python train.py --rope_fraction=0.5 --qk_norm=false --init_std_down=0.0 --lr=0.00066
MLP neurons of a small language model. Each row is named by its layer, matrix (up: input weights) and neuron, and shows model dimensions 80-335. Each number is 500 + 25 x the weight over its row's rms, rounded and kept within 0 to 999. Numbers have three digits each.
After each neuron's rows, "fires on" lists the tokens most often at its 100 highest values on Wikipedia text that the model never trained on.

L3.up1460:462488480506480541584479454502508515471492540541498472456504507548486544462522475508489474532533476513485487519517511530523472533441545522481485536487462481459509496478518454513501485489513509474542488509503471462494466493491505531492489464498538507484509480557494523488496502498497469506504500480516497446473505536450467532539453487509516496546481502489489478506522543472488447536501474510476462485469487499503512560538510482481494501488508510513490494505515478527477541493523476496503466474503534475525469517443491483507483480530528512484517523499496547529520517501473445476508478519456535533514534515508507507470522498505499506520526456506498532494478499525506519521517521519503457538523487493476520467534522507476477514521485498490530541462538484514530497519524449
fires on: " to", " of", " could", ":", " for"

L6.up953:465504520524504460509484457543468474516518524509488459455517516472468507507536452466480486499482535496516535473492525490517486509503496480470495506496519467547522524500492491498546512567502500451527500501531530502477512474537521489439503493504487476525492475484468524497517480465479484496533532519515472510497506497525500502525501489507555452537496485549509499524524498528495512511502506470508503507480428507491489525546462482466529494469447518494482516483467523502511458489526511516513521535486479459458507496481473493501486520492455474490489501541521482491492480526482501516448496496490471516494489489545484506488517520469471511467508511509494473480473518473485492500493533522518512539501503511502437517459519521516492454482459435459551510533506466507527427501456522
fires on: " —", " ("

L6.up554:501488517483499508495538476517450493468476512477466480499515541502449525488506507461488484491492526510517510504501506511547506479475506496507491493554476483490512502511485479518515525518578514497511533512528518530520525478472508504474526472514538505540459557512487503504453528542518524485472514462499479483559503455509486518497521497541489522501507530506476483570508537517549494520547472505488481505509485519497533512492425489484494475519520486545515485526486504492468535496510482497528501473500537487527497523510486510491519450494488495487476521548448506485486472443538533504527523525481501506503457433510497473484544547495486459441522527497522520492509531503473489484509489503464559486510494489519452490519453496497501499489470501487554499478502472545498496495499502
fires on: " ", " '", "."

L6.up341:493509554505473475494508515541439480500482525538457472470516535491492493515543432452436496472521548514549568496525481483497490485490513480502529527498486490491508512456493473524543477543516518465522506458524540499501494507544519513475480490486512457573477511484480486506505478488484465502531543476460453523489466484525532514527500523483498470488527494510522468523504468502488456515463506465500489499509486518473512531521451501474517526496506477480496510496514487548514494511515506510505549501471482466487475494460485526500499522468473494488509496554509495481471512539511521520491510502511463459481489520499496496469516484499452531453500495495483520510498472507478500499512524511517490521523482499499449539500501504517507473486447470477530498503515473505521494508515477
fires on: " —", " (", " "

L3.up1152:458485494491474544523476499500477457437504528496492478490514548536547543505506483508493482515526491573495479493501529519493481492481458501497449511506497462498509519491503499561492472499546474491520501482482461504513454491463511535489512438500514562520506511520486481501522477478521521551516494488429490503503495498463482479484460500477496505525472508498475453502525543492507520544537514501518493504506514502488462515545471509503494496530494504480499468524524536479505489484557478493552484520505518471492466510504509501494490473533480478524530493513534534528500479476500453512459491503496527479476543471517492498459513492478497456494513499448473500473453532507492468490535486479494510523526497485462520530540516499521516530502488454463572520513518489510510441487527485
fires on: " both", " two", " of", " for", " three"

L5.up405:458512478513484531504488462475505477513533503489508505488484497509521485488555508496512523517459533464561541505492511489541508537494499468481484503587471471470503478504489483539476507526503486515525506512509512472497490489541485478487512525493533510507476487518485486508466535506526516500498522468479452480501469494492459509445466505500519520506487478485499499514496502476479481496508559495442494515525501522520528516470474484477498490483496492519496493529445494492482501525504482534445542467495519509510468475445537509494494459481557510500489490524467510484477478551501444483504564455466451503500495506528563526510480495471464432482527474468445480499504499435486513483464517495461490472520476502515492547526487462527502544490479507532489496496506504517488489499524482
fires on: " |", "20", " ", "-"

L6.up338:492482532490514554545496469530496480472436520511468505485492501516504480510558533496509495504511542515523506519497487491537461527454520480519514474498468481506507518487495478521490479533507529486462508522566507521471525470523495526491481527493529488534504529515458531555519530533495488457534490528486504467485483499559488542441456494518495496505503532524484409495493530502505510486489526503479510552519493447463550498520508526482488527546534502528483485496496470489542533508522533523496488479487509482504484472509492501485517492491467510531461523528492501488440534489496485483509458516492494515478485501502524495487512506484491504509505494498513475513500497530509454490517514498523478491475503475500411501456531482485493478496456518520518503477541493476503464532541469
fires on: "19", " '", " ", "-", " $", "20"

L3.up1463:517513488489532527512531491514537505482488523515515511479520501496493488509550516480513510493512553478469505535490498491525469456509547509496524493516476490534526495506508471500483509521469555482542492535538560490523514476534534511465468543459514528515469507481466507466443533507484479503521531518506521507486491487518478560490513476502498507505512509517489464487520479544506506484477546502442524465496467459443473503527499504496492510508473491522476520516515511499450520502484551514475504457502533485478486544476455480488486445511483518564530502545491533518457518494485468550533457497498473508473497432484488511479505508492453497473497471498524469496483496530532484482478498504459514489478475501542432518455527520518509495524480498495507499507500516504502510493504506
fires on: "-", ":", "–", "20"

L3.up889:501503497484554482491540486500469536522525475519523509484484536513473490483483501479494487488452547503509480535518534493534527485461527526473495507500530483474508475460510495524488514542536546502504502497545504514493501466535460511479515496475506509523426523473476499495507520530444507481476498540504482495501504511517515523508442478542486506544504502544475501498491534533520505511508490515495506521572489518478482545531473530462513483570516468501496469508493478494496504536461484516492502499504534496508480508531479463494454508459495510472474540518531484504485493506572527556507513487521495451504499470505524531472502508534489501459490575493446523488508509488565494543451501502506510442532482480505525500514489470498552496523475517476495516464510456523523488439481495
fires on: "==\n", " =\n\n", " ==\n", "==\n\n", ":", "\n\n"

L3.up879:467502514496487499489499496478508501491516485522476503463484512505461513501503481495493505502509532502529499535506511487500521509454515506504469496515519481458500504488510506544499498505494546519476541487534506468477494491504470499500544482492523557547496502547491490488501493538488473514469498504507483515514452501527490537500496462531499528532476507498471485511489564481524517519474504523477495508500501479485549510530476497460504480526520486498467493549483490522491487487502506513525474478502549487503466488484472488518502489520491508454479582491508469534453518501573525513523515456507482491480506472471533533518519513517501478478542521527473516515497512471555481531522479500498434457517506522460491491510517442498497495576472508466487507491507477506501529511498521
fires on: " =\n\n", "\n\n", ".", "\"", ")\n\n"

L5.up1381:453495489523484514514492527519508466468487538497551514480512524498497531501509500502457506516502497510484503518508457489480494468480538495494501559484473510499548519478500462512519476531486503471554543484532489422492484471526487494496508482483534524518496497471501532493565507464484485502537472467488537495539485505482471483485504506514492489451430502520469478498533539497495505474500498572475477498510494461516526521495480496472522471481508484469510493514437543513499476517482482542527526504529510478467505518473540468516490494470517554506504520522532501484504509544524477491453508522507479493496482495436515526485543542469473509470540542499453462491464534514495501508488436499479516488499520490496511552525483503545512507540486493531548475503441514526521488475536527
fires on: ":", "-", "=", " |"

L3.up357:450478482451507492472522504531510539480497506543526522503513476522484512487495475481480515516486499538503487546528448477493472479460531518493458512548531535490527446492486522504544490506470520496542501490521537475540484494531469487491513474468506517500476520514475484505513493481438487498522486512521511485523452504474514519501475465498506471494513560523481462507502538485516507499528483529476499534527481520517497533458459545501503502534514506525480528515511514465518488443502497489502504506519503471503489512488513484469471487493536478518466527540502480479527480523550482503476505483437522492519489508479538485493539516482481554497536519502444498531493533479518509561470444467516502461505498492505496509507498513476493508529484507491539496519501487521544505526548502
fires on: "-", ":", " the", "1", " first", "15"

L5.up403:494504461508481519499480485515516474488515517479508485525515461496482510494576497480480474492477560513497540533498525476470516472462495503500499516500507497463517509470514513526479490512506499513515528466519519507491517489506460510442502489512489483497492470547481485474483547477518569497431515475456532517483523484496511489495523505528554472517488511516488520556504505492471523493441468491519493515513459487519540517489498474469516498516523443516467503555493499473508521568524485507497515467522509501490457523505507479484480513478512494479532517538523497526491497504544496542539497523463478517528509491493503505478509552433472479462547489494494532499460507486503497526522417475480479534523541530516480531535466477520532544491484506507501534491474510477467508490521510
fires on: " and", ",", "\",", ")\n"

L6.up934:457488483484507564485516476518465495492523486501543482504509513572502512456528482504465479516506484527502509523476501498548524498511501474474474499518474511496502539502521478538506540500524518468478453477506536491500486487489487517509475478519541526521472489478512449505508487520507538451515501512509452481506472497499495497508451504472525518510458522502517490502523540482545511504558478526494515478475505498471526489511464536502475503532553498515498507537496477502425527458483480520485486479459486484526481483492503491523493435482475514499462485501504494484478478483472483510522502466481497473466543459509541509489545567501477485505543511490458488491483511494497504480487438517491477463503479460478529541510504457497535489525477536499528526512454482528543450485535497
fires on: " two", " three", " for", " to", " one", " four"

L5.up1219:487468525515492533509472493518478480461519514510513505477512504484523536537518430464498466491483559532529540518528526531479491487514513506504464515457516498502495542486496464552568517517497498458492506481527516503484519497535510520431476483510476510536491488506496516492486462494489478471494516491461549512481491487509489539503504560497507494491481495515487516494513482471507494475491554475532517494512472484472483499514507526478495503482512504491487496480463508527522490536502482533520522489480500441452484494426439507534465515486464511493522513522504524486481507523450474521479497510493469517490523522502480515504497531505485508471529538510464470509485481490469492518485563511495447551487495523474423518461523499540455509482491478499538533498517500511487482517464499
fires on: " —", ",", " and", " -", " –"

L3.up62:485472545479513505484485478506494465462496514534512487479521499520498497462499536499468485505517544556502520507536517490559525490497448506472496505506471454480496508508511497494507526530531531440480510511553500539533498470490492507523508456498489537510481542522473476499506536534504530468443480504505509502479513505489500532486515477484506543560482515532453489503530493496514513518499502548513519538480478506443524538525431476506533505495484491492503475515505463527468540532514477470494502480413460462499510501555461493567497478448484515478527494521509507518520474483520515509517489457429483487502513472517503519462502535480505509495523514515532492519490506508488436537494500511556519467507502480484486488518464474521494476522501513497505472477496486518508514477520474
fires on: ".", "’"

L3.up1018:492479533556526483515497504503491500470496516536513476491471528514482487491515501499503485495440468510451468517487474550527524498505505510504505553464499460472510504492501512462501533510535537474503478496501464528509502482501504513458487488491500503475484499484489519498537521542456499486436490498490530456483510473498496506516508462491509495498501517519449505531514517498526484505463480539499515518459469512502521518525483486491501519490483524516520493524488485537417495500481436490469502516489492452530478506531505434513528497468497500458489541503525501523511478462493501484489505499458515488507528520560506513480556505489490523429503512514484521501499520519505449545452500536527525475503485512515505531503487500480543507534474478478537498491495468507537476486500514
fires on: ".", "'s", "–", "+", "0"

L3.up1275:484477526496506525525486497505480461477518497511508500493482501517428506453493517521489445493509508513512497513514500478511527547488531500488482520497446449488495507494471506503508511517478524487510504480531520511570499485481487496494484512489513554533451506542477484488485515484507484471510489504510525494490475472534523499491498501539502487495491549521460475523540516492495491497512485508501454577527488490499564540555459489487474492503484490521519482555492489515472513571524497481499495505473523445531501495545512426542528501464474455515489486479523510514474475478516493506541487490432499484511486461506492503446503529505511504533531498507508482513521525465499467496494439540549518517498491474497539505529503501512505528546506494472478519501483484536495482456513475
fires on: "."

L3.up576:508523575481518515503500512534526493477517468496560460500511562534506545494528511481464498481512495521503479526556532525508510519447476524510543484497470440526506526504501481496490541497504517481474475490496473463508467495496535547497470477504507523503506499492496506515528509543501442499469486484494492492503492479467502485514495542476509496519517532503478451511533513552514456515482482492490458487527488510488513492507502505463498480512478475514484512514497504472463516500474460482505521465476445493530477513485512470513474463508498516551525482498478559493492480532494494521535450512485535530497533454537519503485536522489487423463492504474507523518453503512480493505496525534531478491464466513514517521523550485485509455586472464510544480496505488511542489480516531
fires on: " of", " a", " any", " each", " that"

L6.up526:499517497459483535515494495490525488521505486547536526492482488521494491499502453458517474508466503459488476465485499533524534477478494497512498497539463530520515526515454485466464523528519506496532532492585443512470500492529535542488508464470501555483495462530452507486540503499518491495452521509490522516502505531504494501519493529513504493519487455544475465518503561496529495499501470501475527489487498534489471508572461516463537481510542530497451501507475464515482527491507534506514513497499510492489433508475509508508472497546478522470465488519496518548522528499441531485476479518516497478480511501505488513513538505495480500515497515461526482486498505510479488486480515491471463497500483532494467478540520518480473551458489486469479501484482479486499485497544529
fires on: ":", " (", ",", ";", ":\n", " where"

L11.up1296:457475493499502542473475474487523487552532514487532481515485491508479516484505493481530449471501498497490497493511472479539482495464504510501486509518553480491496489547459477550479470528499524496486467520529496487544506505511475532508525479516473495554522489510512495529455478500544540520505509514516490526514501507482537526497455535473488542475493492521462471486492502518486443477533496469486516476490471525486551535460502473466584511481485472525465505495443522517493496471499473512491539521485537471505427519482471485489510484495561528479521529517513511529491532513507434525468517464508520507516544507480530529463501511475459499516514506496502504531505463502521456479444492520505484554546500475485452483491486508517495491493482482517466512528469519523527463517505504
fires on: "20", "19", "nut", "ava", " Holiday", " |"

L6.up1013:533502497510579538482496483543503489456481489527478490529537539496492518478527501491506488517516502455469480517519513499521492455497541511488505525538451528474526503517459483531509502530538552493511538504533526515504489492511522508479473469528536533549463469469475487539472556458528527452517524512500486531528479523497540476531440481484546534472507510518509469537517487524483468497477481483505498494495480487506549501527488532489516502548531483554502539510492498493447507504477464500482532456468503473459499487511488498479478461497487493488521522526486538530496524524523516498516473519437489491493485493466540505481506521459474457482522485490476451508477522485467519516512481491447494468484459452522500496518470476496535511482493464507548531497488503513513432531517495
fires on: " that", " and", " ", "1", "L", " to"

L6.up423:425485531476449506477545503513496520515516520526503456438471493551482454471499439496519478516506547523549518521508472544505479505455526513508454504484495509498509545483485455528453501506478531458491489504512502512484485479490499525474507500513488486527446494511497510491474506535510501505513503487538498501508482496453521522529507558452503468488472527509503507518516483477520520534514534492503520488464475542450526563504472510487526491502489513522463508478486480532547497478475493532506479471514484486511482514507439514471457507515539552502529533509483520522501489514506520514506504485489528543534501462509515490521510494516485506497541569540481477506470500495475489529505501513516470524521468519462449497493561481499513490486484531489510530504471478547514467451488492
fires on: " is", ",", " at", " was", " of", " in"

L5.up567:455521470505495514523491480554508461467532503521491468489467523474498492482534500496482478523497512574508536512518476473488512509506505518483485540488449511507514464452496500547497511513484471512537495508508480477517485495509407486420492484525501478547515505495504457478469493462499498518482500494513519534488523520515496483469499511475491497534487481505476506562511464500506523519452518542502511514499477472459510531470467522495488488497497469499505486534474515480507475510520506500482525498502469501494483482467514494527474481458496535503532522527496493528491502541526482489531513492497482520523517478499515523488515513459493464470539465511498520492476523450505509570511435488518462515533516523505492521491487490541554533533491493510512535490479501477494477473521462
fires on: " with", " and", ":"

L5.up424:501509483493481532486423500470484481514515475497485492477490510486519470508522488499473524469487528514522487549510507527527507472443492452488514489522463480490492497533465507501527536514492498525504521462508501510494507494519502468502535504508527491511538481521504464492509532499503490500440512508492511522483504495524516462489513510515519517493470522485452485488508516508525448499461492475482488482472488500499522473540482476463514478480532533480497523475495503556507536518503522524544495478506458494539470512473443486452517511481465558513486510485515503464488540476506509507486475507496470486473488518484483513479484479490481469470490501468537495521501526477489516500524511496470428509496489493510484539490502499505529524522512492494552528429500511485558515504496521
fires on: ",", " and", " by", "s"

L3.up490:478504529492486504481487509508558501515504532529504497509518503518525463493488480476449517509492463522578522487541463484553528442435534488489490505519494516513514509529497477489526513512481511498524547472506507482514516500532442459497544494476510493523519502514488521463525522513454528524491539501508467478494463536496471487477518508502508535504492471496504458508500523508482501499507516488485469477508501499506517532499462475516511457536488575515499521498470475521509522490463502538537504512512473502509455510496498508510470494490518517482459557514509441459478500542496495502470519462489466468534456508466484484515484524469479518549476518503436509518511489460495501516466488495495495457487511504466494522518538492517496472485512496519478490490518510524513481471568465
fires on: "-", "|", ":", " Genus", " married", " Sir"

L3.up856:486492538553520510520478511494541459498472522493502472526466518521474501494523506522488485473504521509491483536480527484496517477499506510509513481515477459468534520459497482529467516507501546528502509495495477565481521510529455479492492456535524517544480496527516498490501545499517471484451502482504452502502482529483518454516464481515516501549501480488479496488495472509487467485510478526480512464470488486517532537513470503505472503536544506534472504537455480511500483520495513499471520439498523494556491495482495475505478506492513497502450499497500534516539468483519529470504530487522508470493522530538540497476472545474458432474533516489424524518477511467444501535524498485486482502566500504508473505519484451511512496494500490501530505454515509512505476494480479
fires on: "\"", ",", " with", " and", " |", " that"

L5.up1464:499507455522500527501477495512456461478512484498494548460497471497465511469560501532506499520533556507483530530511454518476522459518523507499479479526480474493509518474461475536533540526511502507493498478500521539495483495474449520489507473526505465525509525522475429482469497511521494491521486497445543460489500455506508551496518489496480487518452506504501506552547508507539517482436470517506495531492488496469523497517462529478500509543507485518515471587517494486504512476539529491476535485481497492469498494503502509516445496454506471500551496523493472529459499546494514508535500478521463489476499476512511476498493516462471479491530518519481525538498497480469466489484501489461450518505508476522444520467467482547498504498473516495509526484432480556507506476560474
fires on: " to", ":", " and", " with", ".", " from"

L3.up197:506510523484477507518514483477497509499550497511497479479494534493498512490505447474477491541454513533517482498488551574484466487497523472498472485503552481519533464501461463470476503505538505533504484497488441504482460512540495461498532524510490507489495506538509477497466494509468487490467496478475494537491490528518473472468529517478550559484531514486449542496476488487483495492499508499462520490467478496500517494563513502458503503482484514484506511524529458556501500455523479522477506501461509502505484504507468485493514497502509542476501504507491479485435508513482510539533473508511510501456507514470467502500534507507508452458518562494497485505473471507492500474537501504479471503523488505458474444448489476497527491515513504490529530457504520506552465518514545
fires on: ")", ",", " also", " active", " by"

L6.up325:442515551502516520496485474526529501506497502477501468485513502514483465423542518488489498534498526500509482531512519491498516482503497488521515508520496469487528480497510475518519501519532500436467499506517497469493516495476507491477488429483544483517465511518508478477474506531512529477522501485515508435477491510516478515467497496532486523494488479505511513581498517528502473495520528506474486507551500502500541494524501498469501482506502499564506459539451481501446539495511455540493493455475502495518478505520507500517493460495548534512534519528490466481473490483491514540526470521461522491501496437499488499495491525436486464460500498489514516493515513540513451461529470518488514491526485496518488498523509490466518521522489481509575518480494479523502528518489532
fires on: " ", ".", " W", " $", " for"

L6.up463:482516520505506532495543472505475475518511501546528488475492523530445548435496498428469495478517511527568510549535493495520490499505469523501469497484490526488509495494458507528504472507499555473501459494520491497490498493504513516449541478465492495565472487509485515515471493509479507513495515472526518484517487457488513540511505543479459520494501528526546489536481517470518491513518520526499549514514489525539527488522510516505529483502459499519454513510507479516510530451495497477500488472481495497494484515455468533470493503486559551501507511513465544523466489512540524495508501448490525534493505446514536503552521499515492462505523503531468498501482493479470487534498461518492481523515469451453494504516538454520520511484468489473518533501484484527492444492495503
fires on: " in", " as", ",", " for", " at", " on"

L5.up688:461507466511483520506497470517491464495499556482507513506466503472500515498567518506489491502517524496484510504494472534479473484480552473499451540485482489464549499478454475533468508500499517489474537490509487479523503503469448526461494506521497470518482517510515487482435512448483499474552464503474494539490511493501510520479503500505516496500483514499507500498491485472496497483466509536507518479536498470511538512514455534486463527470505487501465490505416500474513516536513480491526532477498507495451455478471519535497422468496530486514503510494499499521440464537522485520545456568516459516508483504494507487498495526486489451468519519494509515550464544473503494503488434540474450527531492509526473512499491501498511524496485528511515472510478514458547470469566503
fires on: " and", " or", " by", ",", ":", " with"

L3.up805:520491502453558521546524472529517529502535524473478456505500484540461513457500517473463508555514529486543508544518504548488508470513519484450495513521510497489520488502495514520485501501493509478507504496509491518530499487529488528436534433520539497534482491471480484520446489486471487473501518506472483516547497507475473537521463498510513493539485525516500518510504523479505467517522500481483512502497492502472488521520489528465505482519479476548467483504485514489497507464506511484482501492472545471523500506469437521490522489500550520494495501520455503538504494525468498488500493475493490531504511441522504515477499503484446440505491482542449529508427514532501488487479529534473488489542487489455438476462482526518542520487487519472541493503487461523481488475495517
fires on: " in", " on"

L3.up581:471514503481508517499483467496501510503510496491493491506509481528523463498535484472499474523468503489512490501490490510505502501458506496508492499495517489482512516505486513537474526515530531529491510483491510513536509515497507511440516475497538489502509526530483477502451519511512493473473519459489450518498477492508523483512518523478534522460522509508493506511498496537546433490504499503511532483500496461510572516513506505461444476491520525530488486492553492504472502497489543503473524496493496518502447471488462549477547479502493513458452543518517505544446501528542495518529479482507511489457477484484501485492511517492479475457525460530493474508476494486452516499525527508482399488502490496470470508461464473502480536501500536489473544473488493505484516506550536
fires on: " in", " ", " by", " from", " and", " at"

L3.up1349:471512536476460514513476474491490515518484500519539449493507532508465528468492481505469518473441511556519502472511548478487480498459457494475506542507488517522517500515517525540492523508497509470501507485477463484479466489513515547534497448457520555521502529536493447531512551497482463486472494480462481527486521474535514477451461501482514466527498538482478452529524497508524493512496511504507475521453495472512496546515502498478534474537533472509476482475513505504523486556513481503501466498466495510475467514471522496518470490522484547487503483502501554538516466531503499500529511448508508482521526489497491489452547496482528468443528480495491503519505493544524528475500501498503515475534480485521508525533550443496494495549489454475502530492521501483483479508527472
fires on: " of", " on", " that", " for", ":", " (\""

L3.up854:513499503481533531489559478491516504471510534510467494482538481539493492484521478461478510460488549480479522483542486476531431471499536485514467525546459512503510522488505451544480477535482503475492516539542492524467517457506496532474497501485495532513507520477456515501477498544497485516474525499507510484530505494546476571479442509513505502509494525499488479531498479554447499520495499503440497497503472495458485493499504471488474518534464491495500485483531514433456506553484528514510524455466496469471494521463503504469496443503512498510514506517480510528506509513471456531527466507505459544513489473499486515506527506526487463502540483500512472515501518444504487514523519499498501487539499486506445476448523488516475503534485523468478501496499474481521532491489483
fires on: "-", "20", "19", ":", " will", "-e"

L6.up923:465500484462525481497496446534494475511529512514461499515498491538509500419498483459493493504521476471510535490547514518527501497486533462523493462494525512489506463511501486532528519536477519457492484537541487491483496479510481500468516490464490473488445485531462503502489488531502525467529512499521503461465487504502494515519475474512490506517514505546515495544564528490489476513516483520482479495500470517526494523464457517485500507519489502496494532532527488555451485480525451498478475454515541466500517487499459511482509485524529491536512534510490497485529478510485502486493510507462467514528515478516501512527497494502460515497500508507516477550442543490507420508509455483474503442553513505522517514492509476502541522533451490482527515476511437501536490503533538
fires on: ",", ":", "0", "6", "1", "5"

L3.up534:493497498490519505485512505489494495453482487493526503485494449502459479428507498501499490496505497513520514511489499489524504511496548506495468513495469477424523490498513508542512482524525510405485493489545477529514516442468512538503487479524497490549452512545457507484488521492490540485489525513534522500491473536462562499511495473453470519505535483537460501505535553481517505512510496511505520516523492510486505520485452509491492467504515492515491487531487484514450503523517453515515487477458537463502508501542472482550486458466553513511518514521549496514510484485540466522518494483445525500525500468517508473474475516504499462494499509569494525523515496496523461523471462505502538495509506477502508489512474513488482515463475518493499524491502479529499517502520532
fires on: "."

L3.up310:484447496532524551503484490533497484473511495516515510493467506522514490439500482518498447510471484503506500519493442479524488511497541519478432525493464488498493520498525481489493504539497537473487515485560472497545486456499481518509500528501477527508432468542456513511536540490461503467516496512495519535510513494481519532499502514502506499544475513526458476543504553513496524521503525555470501547550491525486526510539509500499490493524459491492479472529495470498481506542483444474489496502492527488516500483487487471506523498499449500493511517519505491500457471512528476513513487465466467461499450472517488494471486517506493525505533518521470493496505534491501462524481529506535508521529496483463524520528499464513507499555493493488509512510508482515505532477498495
fires on: "."

L5.up19:463487512523516509484529476476500465467491517486464493488517529506485519488527471457486494485499549529531552486491518515465494480499484465515489520486515488493536524479516465556486496524498513458489499550517510554488479501504531501439505484511520495522487518542492486465510491477496524482513533483495448523532489491503517517522472479523543453454454492512523504539504474461502497501484529473507496487504489502468511542483464519477512543481444498515491510488500486488507515516485483527485512473537522446501510507459499501542478532468526482518523492527474521509508496520488504461453478513479460565470502453512513504477501521453477519527555548526499512496493513528485498525492548511512468553480507533486446550532488481499470509469471527474512519507496481529504477500467528
fires on: " (", " at", " as", " to", " its", " City"

L6.up1469:501476478486513491482465514480472494485492510516497469491519501498455464449470523516481510520519522493484515548463497521544486471485514486505507501532499470460489495531521479520465514512540530490510519497519526475487492482465483502516544502514489524524479486524485478476521542547506499478502506515485521480528492480525508518484514472476522486485492532541446495544523504497524489508510459549439543541465489498530480505483484534475536532490460499513489505568510481508476472562511432474493512491481523492488507496509504471481485466516524464506494487494502538502484474518501538499521484513429511468500449511490510473488509472467487499449500521509508493540477506460525494518495458532502515443536494528507490510556497512510499524525481500466540477524464483459524464502500496
fires on: ".", " the"

L3.up417:490486551490455504485491472509531491517501519506553458476545466489512470475515505455488515480523556495504526468475510527585490497488503511502518523539469496503519471504509472482480519515527521492485544502503516499469519510560546530486513508516501543510479527492492476487475521522517486472485540512528467540528512523468502488480546483503528500508518459500460459512507522466464502518524475508497522488508495547505491506502498490500510448469490505500482510496515515482488518504536487520534497451476533516486499496456523501490449503536507530424450499517465499532474468482505496508524523523492502492488500463505517510527514489498486478541484488485516529482504490504523495500529499525477505486492525502483486498454514519502464533481490535531475472466532503492517471528574513
fires on: "-", ";", ":", "5", "20", " of"

L3.up750:454498549473504522521465485502499482462488494532542520481473519496442494492520450478504508490499471530526459494573453500518486479455511490511483519526504490514519512515487471524494464509489513508505493484524450462547498493497498540496502497498527517514499514563495519521549519547501492474482509497509498526488496489534462497495485507494481556526486537497467443496488566520498469499482483471474501522534512454480542516527514481473504464517508527559481499486515496480497508479468502512534491501485464470511439547525497481500505459523474561519487495475493512500441517497542468491490453504477511521520489516477491515445504553504515493516470510478482499509497475503514504520517485505531503415524485511496503510535494469464483493532486474527518493475534511484511479473570488
fires on: " a", " un", "-f", "-", " $", " any"

L6.up224:488537479500516502501567508538486480507481490498463461479513531496507501517526486464460503491528539526505503508531506517499476504538519491502509478530504464538551482492522454545505506520505475478511505499509544516475501466499514501431481491468516491521473504485447514477493486447473484518478566484490493495506468459539518495484480493499523464533506480515528485538503472483525471522525491481506504511524486521530485525509503486394463515460477465489489479499526521478512477481506486524468528536490473429480470517495498489510494489472467491518503532540470504518476485532508498530515509473507461481498485487509471498512548480465445531491491484480504478496498540509508484478507480517503519528525478521549464497458488487483463517515455483460580527485450474503492517498499494
fires on: " ", " (", "-", " -"

L6.up1109:490527491466500518500523513518496470484475471522490489501538518473530526487551458439506448525459535499514513539502514505528538458456494490498491501552510496509500517507502477532508493532497529506522509519527479498460553466509480517495554499513467530527464486502492471506498453541463509494475501517509470495501497504519510506513451493478502520487501552524447463524492486512462479514537539510475470482491455518495491542510491441471524512471515466513489500497487512486494477494480468537465514511487480496502499495484472492478499478514472515550461569533526558521482463487479534481525527504492478546440525484439495513496526557465469484485526466526498472489505512503487490507473470525481468477505503455502474489525499494487499517489486497505493509526480477566539467511503533
fires on: " ", "20", "10", "19"

L3.up1056:477494509495502483471526493489516505500529481488489485446488540518488594454493532487492490470526503476501481542511537474500466514489528493470486489523514486495509491524528492521505479526492512489484539498515511486510474497520504536525484456494569532496551516564468499474497486526514501499441510489448467503504479498527473519501506520505496477509510501506489489497527468534498483527471503541536461499499500514472502510502493511493551493567512499533465486516470476511479535520489514507449505508488508505461489483502487459504486489496562470512482520504488509480479497523504518496529530442491507564476495482476527513522511519502489471540508505543483487469490515450500492535511508489522457483489512498497482508491514443501493489511507492478504545477491477477520493476500497
fires on: "\n\n", ":", " near", " under", ")\n\n"

L3.up1234:461488482507456485501492457468515468485509481497510532499499472492511510474480458488467435496496513587514513525512480487482455485499506515470461558492482506512504516462540476533506526506487492474478484512494456475486450512469455539453503500510493536524467487542506489500514521465536456515477511508458493526491540478509500516466475502527529487537498491505469526559510527523501515508472501534520498512533487532511493528544484529474482495518451471527491461513528522528507516580551488486489497507444506465484494497486515452532489487493535501524501504524553475523532464499507441503512517476512486517514496457456537475500538481495509491518501494489489497522471529459524513539529490470518466531556495490500522501500498458510505536537483470472510535450502502482512509456548503
fires on: " or", ",", " to", " has", " and"